MLP neurons of a small language model. Each row is named by its layer, matrix (up: input weights) and neuron, and shows model dimensions 0-127. Each number is 128 + 32 x the weight over its row's rms, rounded and kept within 0 to 255. Numbers have three digits each.
A block is one neuron, or neurons of one layer that tend to fire together. After each block is what it responds to, as a language model described it from the Wikipedia text at the highest values.

L14.up333:135116161165120176157131093098126118172166187180083138130146137108179082159094192078073141142128072149081077133101122128137120095091082127130107185133094165117098170117131144140127079119117115146142163164128111065079108139081121060097125131166108128132223155094106117161091129149113127110170078168111129126079114127102131116198100116098176130078157136085099164177120170162155123134093
L14.up413:118109124110112085146114096053094154158127115116147115077138120173116102145116107115070136135109039179135135098175161128196146100068126134122099168077081167149123119058085136116046119104075157102119184108158144100106094142074146162104072107142121146169127138089156174078116108138123153160136074127136155105139082091159107136091104118119173124052101125135085171139167127136106143124135
L14.up980:137190175139152125098098074123133084128118114152142057124158130119156089174117105117155155107111134172090057177083119151187092095063146192090128124171061156117123152103109071136123150140093127115150126153110182136111177109178149151110134157141117152139091134082150102100087058114166162111151107194156116148125107113134173109148160163086113140107103105142160075127141069137090146163155
L14.up1048:138110121139154101154063101110128166131182153103135136132134213164155133184127170076081152140071069102172081165119133110129171120101123107118100094107087148178135130106147174109217159115129172180154174157137109140116144088170097101093130107109150134103098102140074172135140101141123137229171136130099158102204044113140120131157086099125094119103108134133049139104125177205108118114121
L14.up1056:074073133108145171168151121061109157121150144106167183153092130118141122178046154128123121088148165129081100088096115136105139109105089102120059081167123129174149139133105124137145109154090082072138078146191125076126134101134134158119215146171152082114114175199143096147105115151171147109128063116137144128114111146153170104074142141151119117116093118127108116179134141184097144145151
L14.up1059:125118097139081048126115088102092138150133110092197090128112101133142157130138081151135142130140130174163156138114120156215136116099095153144112149180156096140118138123113157168117135078066131093180169106139126136145172124075104133130118087081168117139065074088071110085160062085112128123170169169123136180152115093150145100108148147099131104097083123137089100107120125110083126154121
L14.up1397:088132138098117122136156131148189144132186116107115100087211125203066148126113108135094151116115143106171132102178143114133129109144108126145123149070143167123169108065108143124164089168137192144116200105111182100169110161149130136091038074141092142156148148101164179150124105145102147130181129155152175079127059107136108040121104125112184090159178087141073127153128201139109102138104
L14.up1522:123150137137124145149133136084153120124186136146170102098086108125172075105144109137112107140121097126100114088112148109132123089144175092106074155099174120096179137124119105126133138152119110148142149134197160088158134091156155118120146130103116130155135063147066128132147116089101136158160124079139131094126134147090110075114166116084144195064133142114166125090182116123175125105124
Responds to: Short inner syllable pieces that continue a split word, often vowel+l/n, such as in (binomial, cabin), il (pilot), Pal (Palace, Palaemonidae).

L9.up749:089108133165116131112119105115187124128157174192110088141094137071090104155162124179134120132186147107138120092138177146135115149115143106117085067129116130136110146152073154103137111139126141120059158125125160070167102175106117174099126136108112067145140175148112088124143183173144147063137114177192166190140144071187179110087128148134146046128132099155137156167095132119096118104173
Responds to: The word second as an ordinal or time unit (a second time, Second Round, 282 seconds), plus other ordinals and suffixes like 33rd, third; also scattered word-piece and heading tokens.

L3.up37:121145064173139141109162116117108190104135119119130134127152094131133160202161067134138055102123155153063131082122122186126111130078127078111115154090184141069189125088128131140091108108131168099125113163084126137186132094186077115101122131088157090143086168113108122141167096148096167155168154135164143125081170136082107071133146119080088140139122177106145103101191078110121114146126
L3.up169:160135211130197067110123058123143139151086109126072176113087114107179137081073178109134059134126123096104152125135152095127106157132157095184175105098131145146144081064186186139091093148134139137096161143110104161130125151188157195143136107122089116155107134102146143127202150072051173101164133101106168103136142133117174131116124159175095098122128093152111163143150139142107084138186
L3.up244:134191116152101153071109045073137152109127170113145192128086165099081101125134148123105132156120093194162109140126179200126098156158155099105124179121085104134106132060054116185115100123148073129103122086167110130119130140074117154112188128102120121182118122140097075127137073162080137129099131157113114171143118119164167142142152161124114117121211188180171133149114161089154157125135
L3.up359:154178108030169187162141125114195157133089082148071142194087161133122149140147050140109117088168110179141145108151137180122098140098115158142125090152114120109174181123130130154194104103144124100137156111121079095126077146087095150101107187100107115126128129096095094112136149136117137102091128047112121123112127133144172120133158126146161161098105132173068111084157143140188067139182
L3.up391:136115163125149153074146102149180121159124106129096161093040123177112093115103096162106093135145169205092131161153145135144178167193092086119117107068124094131126108083124120110105103114165156083150159141116149125158156103170136098161173144125185132130108127103148157144129103107122095096159115098105112171139161186114178106115168101144094167165121196125118144127133120082121068184126
L3.up721:149096142110149100131110179151123071105106160138162102130102167134126190109130091054146107125071136091137150097191128088127111125091107130137156066109136121109127096150175085096113132135104181095113211149129158116116114128120087179178084129108114098108105137109092060113145112190116151127175125105157088096094148183137106113091105057152075156163139104139192161132096123169139128114128
L3.up803:149146128142126100108140134096119094178162094131114080140115092114115184091137148105141122131105105131096113141117120187106188170123083097109114137118050124131128147135149134169098141094163126129167125097148112126128154109162137090131100155149089137081131133117091144118159103100105200090070113089186132134056138138157129086138106152178093152126124169145158130131104149037159071082145
L3.up1139:151127109181150147119139173092186161137084138148105147190111206156084035112171100152090116150112146124151137140143112135126144114128153079176193153154125169049110137115135168149121149149158147142092126127110095088114124125117120105145161146092158076093110107130199151062157150153099099127070156143156116104153107142094118072117187097141118097118087046119137138169145097133094169104125
Responds to: Ordinal and rank words such as first, second, third, -enth placing something in a sequence, e.g. "the second album", "finished third"; also founded, debut, annual.

L9.up370:121121158171151082131122119123073123123128102149135145180143122161146116165115123073136119031166107109156109143191109108129178097128141122112088135163067093110073120102079071109120087132139162191144143148114087099063185095135149199159137040177058081143086133131130106125107131126163096145083069111167143151097168132170199077128118157126103116137131104077119173151109145134102173075114
Responds to: Second and later pieces of a word split into fragments (th-reat, swe-et, abd-ic), plus set phrases like first time and some of the.

L9.up701:139100109189145113136172185096150088124112144091128116161139114123158086115095084078109104094126103106161162148094106133104135159189186175062113114097087114138076146194107108165166174223139110146145132143175104151162109117019108185117106133125116151089123125111134056153138160088108110147116164061093136139150098106167132149114102102171157102167142233071103125171151135134150097183118
Responds to: Short inner fragments of longer words that must continue, e.g. conc-er-ts, phil-os-ophy, Pr-in-cess, w-inn-ers, plus word starts like recogn, and occasional "(" before units.

L9.up1500:144194097152115103104150111124115138153096158124094127164185147108131122120165145191128111139073112092175123051187143142145139157110102156108174148102141135199137155152105138188079142112155125085126136129093125206165106117085152156099122100120149111116124070116160207136142183130105077086133032121087145111107136086134063101119148137147127170131091153122107120106142111094127181121096
Responds to: Final suffix pieces that finish a multi-token word, mostly agent or plural nouns like vot-ers, Comment-ators, Vis-itor, Found-ation, often in table headers.

L14.up105:063182148132159085063134115106161086071143092144124138113177115191070172158089081156161175138089157123155193209087142122119150169077167153135155118067115165142122144136138152104115156124106104145059038094129099147140124136094135083188155110099140146147080223114155137087106111113128159095120093107112118113115077131122108105103145145118120121097079135077130125137180120187145110091097
L14.up469:117110104157069113117204193132137062158078098108080138145133070187110107117078205097146152125167075118127154116120162111141148127147104132086151157138156094105112129158105097129155166160166117114099111142174144110133107104124117129150138067104153135152119136134163156143142097175112130151067105139194141103166167159123139092131138146142082072152107109086155131105100189108115054153064
L14.up495:122083075129122098090069135071099097097173082169141142096095081120048176100139125156121139125123110154189158091066110188172110164041142114082087202122136127127101144054112126109126112139199147234131098123109136146161159164154158131196139118168142173155111103152117094159089096125158152143152133146166165137135113133131183118129112146172188106151129133160163138156120172165215104146163
L14.up496:131123113135130152102096174124160058184130072026177101117118113123136104133101135099138157131159104098179166190171084147145169117123186140141168163097115116077129104091190119119117156109158129179122124063106204169098111149080134156155130067088207105104130152156112138154106107105162143104110127099170119112100097178168109128130095109162124146115089131083123082137162120156113125182151
L14.up528:103103120091112095125117154149085175158104080113152162113144122127105162159090172110196157106113089131111115073145156113143142122156152102102123123138150124166129133113104123115187116178181112186082117153120127154142136134207144122133173117116117163079133171168108142095188101119142198122125154074115146130083128104143127150125140167131124099199097087083111071144103167157105132148146
L14.up1223:147104080123125099175112208149128119094163146149176071178175115201150129100156154164097170116150128147191029084099139069159087114111124089129113156064127129139141120115136165122121116167124099169126088177132080124121186129123109049104164168162125101156068102172135181128155148144117112113140115112197092133158118063210118119174136168132143106146079137138091222159079170102120163180082
L14.up1329:133090114098087103117159104115092146122118115103141095144150148201103159114102158129166110098121174113247084102096087113097097140160123152098124145125167138108128104126162143137175105097097088096143110088162058145068147107118069137138157180119077142143156147155086077144034134137101124104144118148150142077164141100135112141117139196132093092110100141160147120151179134106206149167108
L14.up1431:113061114114087095155102165049106119142163114144130113104146125145133135100057133083153169115120153192091099136118134150130175125147147057150160151141142122169037158087148144130165102156124124196124122108137123138118135137154128081104154188135152177169112125100135149169113062126168105120157144120129110157215063154165201157155068105146107138112080113103172180133179145179126112136170
Responds to: Short word-piece fragments inside a longer word, after its opening piece and before a suffix like -y, -ed, -ation, as in the·rap·y, calc·ul·ated, canc·ell·ation.

L14.up21:131093113124118152150149151094149115114156105108139089098081193119162112143171128135115107152099196122133179167130145181133166105146151107112050153091176099107168092085112151156157125127120142107137122115073128109137155113100062169166162086119125197094157114180142121112090135146151092158126102122109135158129133124190184206136137145204023078136153184185119140072126120133064161123118
L14.up47:146140170111172164154187123159145129129094143112140051136070151142151119139172125122158072165128142133112132134073139138094121109111102139133143123134125108103128132065152168152124053150187158092113135102181086158104145132156138124119119102201150186093125148073143052152107161183137136089109093095177161151128100126116090157174154136119145100142168090110154117131129175166121064104141
L14.up211:123101146130151068131165122170123170153179134112079050180108107182098118113081094164146154129130161149109158099085079180141107129086099159164067170065129119112150118116143196148121113085140166181131118157151107121066184051140134129169084088157115181109154152169175091130146145130144146107066139075085133131164134037154139110090108081144195123188183123160128160107157151184105141163115
L14.up1203:141133146139133140155136168107079182099105131128111125171106121136135175151136130132161141156133112153096086096128089144207154127083044101105135102127093085140181134139142116134148149063136162139172124184133154095140120118092127121134090129146144184150122206059111137088157110098121160137104108150155108154128095197183141148127114135103177210109153082158132058113055101122112137090109
L14.up1231:109155092105070188140089111149158164153112136124114125119077136145156133100116120122071153145125142102159169093102130093157201107115089142126117167113090132156128127135176091118116117090194069183147128103128148115128184124061100191110145115135105128134132082105114140090123113137122138156156127083066124126129148104137088021179138086079154188128113082145130115091140140107113157114118
L14.up1278:130059104122088124127172129106110100147106153129095131148092131193083120131103093135044086139101096162201167069113118147162144091119129138078100125112109098056160123116123235130096163089132153126101135122165143105072215069129119143116095097174101160136115123115100099120092211131146198132065170131109060148162103135106107099116130084154139126160107190139112089109087182142125186103199
L14.up1335:132117080187092118083094121067117104131174089131143125134098086130159133115119113071089105166136158141157095148088137136175170181090090087123087151140095155156121155102154133116130142086144114119175089145110140172115127171171158186128160060145100125124105140141124163163184088159160122112136193125112112116129156145126121122118074117089136122142145192176113118104176167131154182113069
L14.up1455:103094155150148191187161073189100143176076104098062158105120104137186111165191061141076152112138138114125113087099123135091183115155012107113145134121107162088173175136123146175153150112159149194093129142118057153124128138079143138100136078142137164089129107197124125095068140132127096119105115144157115123149125118140105177197206163122140137089142130129150121185147139128146048114163
Responds to: The word "a", mostly the indefinite article after is, was, as, or appositive commas, e.g. "is a gospel singer", "Mike Sweeney, a detective"; also "a" opening words like awakened, avenge, Ajax.

L3.up3:065137157132179118169116129082140142132152140151105092136110098137180105145123090108148150095069126095156141174125127069083141173192128122144144129049110095141092115152143085179100113138135113090186103165124130099153097099094199093138162093141168061103100141150146141125140132121176096134150120122125069100104149164130179144118085149096059135159147145182113160111121092113122134113126
L3.up385:164163191188150109136128117156197153062137173149049061123145087090112173117170110121158176131083113122078176099132139104160145139149142092077135114134155099097109122081094151198145150173126168088107162126129141141118145099107096101111133124094078103131121098119133150120189126134132138087153102128108130065133111108139131132070147111153145172190136195107132140098143063093176107079134
L3.up491:080103117115152130131165064094150133202139120147117159054133102170126071114149156096111103101155097076119105122126113097077124167152142196128136127108145135124106136193095074139067087125124120128130162123122070177077106181148154068142122118091172103128129138154098101093194108138127131145121124171129120122128126137144116134073192101102110147106116165132124144124106152190105168125121
L3.up591:100115129160141089129078122098165155120161150150129130133128161148111151095049129132100142154105133128109106176153152147139088093158162160102158105168118143141103136132121120106089077131176127157155193097094160108121123138142161065145117162119157157086140152095099102155138116147101124145087088083119059120157148158127192173108113123083062168128140131130124140126177100139094126152141
L3.up1110:078064116112185062110127145115107146121124187124142130124129098132154188176126195102134095132097164037164158156110081046151161110141154123143174137091065137160071127111106088191117123126128154128126154136141111097112146142084119162151087144093127125101152093110115155156116146159142112106188076156100128121123159160105138116168172136115096205168165130078127151191165080131111127128170
L3.up1129:074091087177163064105132122145097083105159145113116059103141098096156133052085138137092132139083154113204148133149122146121137139123204078103141103136100112141157114125069123133067136189104163124093142129115128149105093206132099043148126084119116090140161120085099133080150083138160135166122155166099119126088125123117161098104158152115133097170123147123116122188193093060110159154105
L3.up1440:121111044118160113098112141139152168160099176134130093166117099187091121159100189124146125106188160156083129159102176157200114123113178116138200103084154179139202097188084187146098123138159112147121138077099141114149103116137107089105110121132108157120105081101128114140100060117202131085129118126127151085065133167115135106198144080161099136161165107064125086108135091123118082167141
L3.up1530:073093123109144090018123070143107148122163179110154118138169124138159177063136187111159206160181132080145085167059125129184110144097140161120127130086151135129160127154106113154123073172061090092120106159160081109133125160144115090144243145140128112140135161101110143106070097091148207128104118188094112106128167182069147056135101140110129133127103089148127164144117148112142152168174
Responds to: Word-piece endings that complete a word begun by the previous token, often agent or role nouns, such as May-or, engine-er, invest-or, act-ress.

L3.up50:130094138074141090119132134067159100139121127131142060113137092093175130153186110133103102104075098119124090133123079065144148156103167173105126117147120148136054121071098116107090177131100167138066172091119169110149117099138144135101149143125127181133150126172111159089189116184120091191158133133111119101116112133134078110151136093122126135102101110135156124135161147082162154183051
L3.up67:089074172118105146161180130141141135148138162153164126158102094045096150121138115145091146143106087109154106076121100175100116121143116194132165160090201127120106182140053148148163176192097131149105144101131184197140110073111071130098036149139076133126139144166124122132133144195132084130117139115134179154162107096137108130158093086128136131120112182149102103128139185034124172109174
L3.up104:081149182111083131125213101166123130158123086123173111108100090081100106134100207124117166102087092131099133087157065153199115079055076136138132159107178155091119150145141136115107165159076177152129152140113082114129108114164154176136149172151074187143100151112164138145107125167127090124150150075078171117114099082107162119174135077144145123191158160093172185102130147099174131117167
L3.up154:107134158115111098135177094122113178204139120112135116111109115129094094054170158120087092116068137170088130163110130146171114111150086143155152158093155106131068156135134195110153118106110137107157071125105111095134117141100117088120136133123135107148067061081135132166112135093193165155169141098102131172161154101117158145160073183135141086074152152152127129134086138108168106149129
L3.up367:137114164173135179097169172129160126147115089133131178088160043131017156100116106137071163206138126106148133123115116150134136132077082070166121122140075150142145173127097133127196149146136080162129178135126110140103152127110161121128177137159120143082154150111140126127184203070111103178061164124141107133135110096115097060132063102248136179175129083130130195146112090117125141127139
L3.up1035:111129131165230128145131075150150094174105165126136149120142128153100146114133155085120108116084115141149125085091091149084167138083096141127140163068158167154151107132081184117127132078075166180111122083166087128096121130171113116129081126099144125107131132039152089063100098117124126159100127126048139146128133153193139087083148117172159104121168170181125134140108177164077177151119
L3.up1170:155158131111134134133129096073150139167131109151141176098107093103141129090110102095170123107109133126137219207127144144136166167132109115148111104087165122038158097114113174129192140092066129163153132122165169157107105125144107132106109120150112077121047069139110099154153124122103113104128083120069134168137177162133147060138109023145149065112202092129173108137131156071123113128162
L3.up1248:126102126199201103083178190149083105116113082144138124182164131108123157135122150165136120165126101145173140086092122142146130149109154117144129128119163144096116088148120213140116171106116208101127114123123164189163124148094082145157198099159111150175139132144094125149151125127177104128159130097129059201150107088107186099178121126154103121094087166166123126162036176017113067165117
Responds to: Short vowel-led word pieces, mostly "in" and sometimes "o", inside longer words such as clinical, opinion, javelin, or after "(".

L14.up268:072088149147129197149103128146188152083087131137155164153087175113122116128142068184112139172082114137162118119106126118155152109150129150136116106090159156101039091107128104128120089164105110175080093126126131150098112183126150124172128161160168144127090158069112116133111132071081153138060186167115160098090163138139148190098134140059112124104165108110161112153143161134068095109135
L14.up281:177081145105109132117084110108211114182139133163159211112153157163094121113088085130159149156097120106150164118133112072138160131113142147136119147151170108112112159110130096103144114043118127117064142097141135149093170126114166115057175120177140054124116143128207105127140129145152106141126091214104118148106160179155125117121159083126125118103048098126179126222075133073139114142150
L14.up813:114107160146150144079173137192131090108127062158130163133074203191134065202131069169194187189103155151150137135117133052097133155104109142042115135176125186147102117126119111139141110153189151125144209073072097085142113166123152084125161114136122101108131152119068135140164111113156141087142153125135162109143127181165103141095130151119144130109143080137123123167101060112163094103115
L14.up901:142136196125127123120093144181078073175121156146115106162115152120119145120147112137137125138093135182177117117058142096118109123184043153128151172104179185132111096129141178144147111173150150106125200147131061109123137151070172118137140126112120122114157104145093088062126107107092138105183121160138079071166092123106119171110153164108125169133125167148110143162113103136172143118090
L14.up1152:153198152067103180102157123136157140112159164139154105113143082137088139180117042136070138110142137188120117109122137102118130140132064092087167159180126090106100129073084131144109151108143107075154122109161149139126123115081113136168132059156101135127089162140172082105149144117135112151134127131077133081128132145118136130126081127057138186120127131167176105100126121126147145119130
L14.up1187:119124070159114162135087121151148172211094097158101112109140136165168091096192133135112117157131103129132111108118149102162144081156101101100130108120166137124097114158104147109102110091147139088127120124079080126127125070144135072091108167128108156143162194170175110129058109143140143141166089152197155117157139129124110120125113117067138138174132136139157128112099091053150143120131
L14.up1292:202133157102163077143108092123109122134096134124171120124168142150116120146142098106157096164140134126105118153119121063108133152183069081149190108170115191101137116167063141136118108120156124130111138088132101112153156117081109149088073111162097167121172194151183167103114106063076107138089133185078148140183070161114091143231136098163209158137101049122110128069120173119130089081185
L14.up1425:137174148138134081110133135133126122180137131144149130103108164081134138120106067113128120121139158130138135159135115115137143126090080118038140109116147119151136106098139083128113100104119130138135093128102091087154131117118094126161096095173138123178132138166139146102137097121160085118146202076134146100061048146115119162118115177083152140125115117064109156120154142076164170101147
Responds to: Final pieces of evaluative adjectives and quantity words before a noun, such as fearless, energetic, poor, charming, major, three, more.

L3.up222:105092150147062186198168109125154149121165110122158116134036155096133153147122134169123101132110157116102133149190147106152090117144090144077139122122100156101160120191161077128106103094102169147103139167088045147124103114093102123134204140200103148111060163183099129108131137138108131144127106176112166137148165089126136167105156126152103089133097134178160114134081071144208155165112
L3.up225:129155178098139142107175124108101121101161108135148166157139092157147191048080101146118130111122134112141182214190143098122087144142123117104114114126114126153073166153131072086200115144111153107097183132163127121189143134165123140128116168166143134169118111126129124208161153132124090145108172126183099123161151144116134105129118160115119068080129104095185095075131156175125135093109
L3.up443:107149179113126046130127131163131192164196082108171118115153098142125128137103076106108080124148120117152120140118096174106134069154111128119154081133096142155106088089164102096102162122151183117143136157130073185151069103169135087150122135176115144136143141181161100112135169151136072133095148052166171115165171186152153161138188112125162127116146096156170135128131080095083104146103
L3.up611:096126169158146092177146157132151144110147104096085101094140123145190157113136189174117132127112076103103126169110127173148111165165046147095130102076137110102180114102167155108100115194127138121096141160085129115115087111171151130148112086153062122102105128126091180124150130169185129164129071061152149150156150084157185090133117159133130087123153076192156169129172134192115116158089
L3.up1002:152107163071117114125176102118147101156146037110103147162164097098198126120144119144068095133163098165129149091122153137175129136094058155124163100157150146148122134093154102162124119125076115144151182174179101097181130091130146111132158121183153111162164137131167123124171091101048099157131144179094151103126100092171087048118173175113172111110177134168159201125086132111082115080124
L3.up1073:143159203145071111134126054115071089108129100104095120144131111108129130106111175106139183197175114101154080194120108159195149191133124164108112063058147125137114181112111169129099151198125139051094134143156110187134159146164116119140123124102117060124112036182134098119120147167127162141091133140154129153162116111160174063103134143139136071150140183130125133163121140109136112113106
L3.up1126:078150142188139146192183087118117078149143129110138154119102128149095151080090146165154071146126095138088204180193204113058103130097121155119140126135184081137076130134170151068205118122111086143098159192134174159110135133173183207134159178058081094132134155156089140173121159107043108107105108159109164144092166116147117112054086120097069106113078104117118151093159139102103162120129
L3.up1214:136142146160097126175158153207171184109121087135129084115135132096130114061134174118110185168208057123121108171127093135079079096138187152100094146104103134079110113093077114110141149121134149071125131119106154130101122136150146164112079132080075071155081097108135113202105172147125100134144144097185145142154097135107163115084074118145135108153094097126139174185183173120119156097096
Responds to: Word-final pieces after short fragments (no-ise, al-one, th-reat, m-ud), plus nouns like office, place, area after "In" or "the".

L9.up1075:150149088105125117131199105117084113146045160165156083141188111122140118108094102126098207129107110190159112124105144125158115114117086089105114173066136127141110130183078171117119161083186124081063110093104125147158092057108125147124121136066142154110120137138140169129125108159168127106142188144095142110123115188138130147184195099171212153159148074102135133134094132069120143147136
Responds to: First token of a noun or number right after the or a, often a split-off piece like a(xles), a(uthors), a(ria), or one, two, three.

L3.up26:149158099098072140152189124133100124113161081142163193145117153174145083187154133129228137072146062157176183141091091098146133089101099146097120169151183134104154121162127147126140113123148107109133074152156150068170164160127161128077150142121129136144118179183128115148128072124156131124157082099108135067100149197156094144135104105095136173126135135109161184172110162103103175126097
L3.up227:163108124118157151126160086112115076146085135126136166135115156174130142095179099118112100079115145125140078166078113129118115147088103158145096148138106128072092122123171128132141107084134189093135103122155164134148131124137194190115111225152105097141164151088105141154160121116145186168147109207139094095135147206101098167167198181121113112166142067129139109107115118219110178164122
L3.up473:134121145101098154117151049126164112165091121136139196190139143123104161123120056116066132113144084153130150088144036158139146140108085171149112088109201094122183182151121124098091121063127115115063156127109103183118156102096169156082144144067150100140127120149125166134136144169076151103155143175102158131155105170179130157144153105179120094141121116089091057130090144163161173153140
L3.up815:100109170155120130129129085081110140152096135100158111137119108116084106117155128112180109139086115069068124157134096170144042085145126153094173148127134118155100227125089147177154087082153158114117075143160104161166102162129195205120131132192113141180133131148152112137143125111172180126118111116098145179128076175174114161063133149064123122120150136159100120170097117162127177105096
L3.up850:145115123154000206161101122165210159135061133143117141090111154117155120095062148140104096177153140171134159153125116142129159130094127135168149171070151116055184130109125124142129121101117186119116138106135143166081162121159168146125144073147067148112098101109159126097132155164127158182106154083166145175124129165112123143178109159144149101142183124176161102122119076070087150115166
L3.up869:074131137145169177150142097115082139117150102080076070146135121189051165131155177139025102122119078138157098143167103159144133093080203186107138119109161111133156099145126132161154117106169148177085143145154134133099115099101111179170094102107126101179145143148076123090104167150139151179152117111054121107092131187095079147102165161165104114141136140173132160128117133146118160134169
L3.up1063:184148063128187116162134116144078138141125193128133106164162157106126127065170090167145092132100179170157098112150136135125169107062129124167119148132156117079061101160094151078097053163168180144074119134106113123121130140176114197119122103147093125163126100118133136091187089165154115123145125131105160104089102163097088161085090125147137119069088139109081107127190181124100166139147
L3.up1238:112186130148067142072163129142129128180202086129131133133104175182108096164150118147137156143171135149139105171164117191103159134090128110141149175087138101115135188114152136096119078157197112083104139154094142115116129101141137150122205148075101103103158109107141147100114138147137160113146133145155186156182152042136173145147152120149142117168163112094088131122123139119141132173124
Responds to: Capital A starting a word piece or inside an acronym in proper names of organizations, places and people, e.g. New A-ge, NCA-A, A-jax, RAux-A-F; occasionally other mid-word fragments in such names (Pre-mier, Orche-st-ra).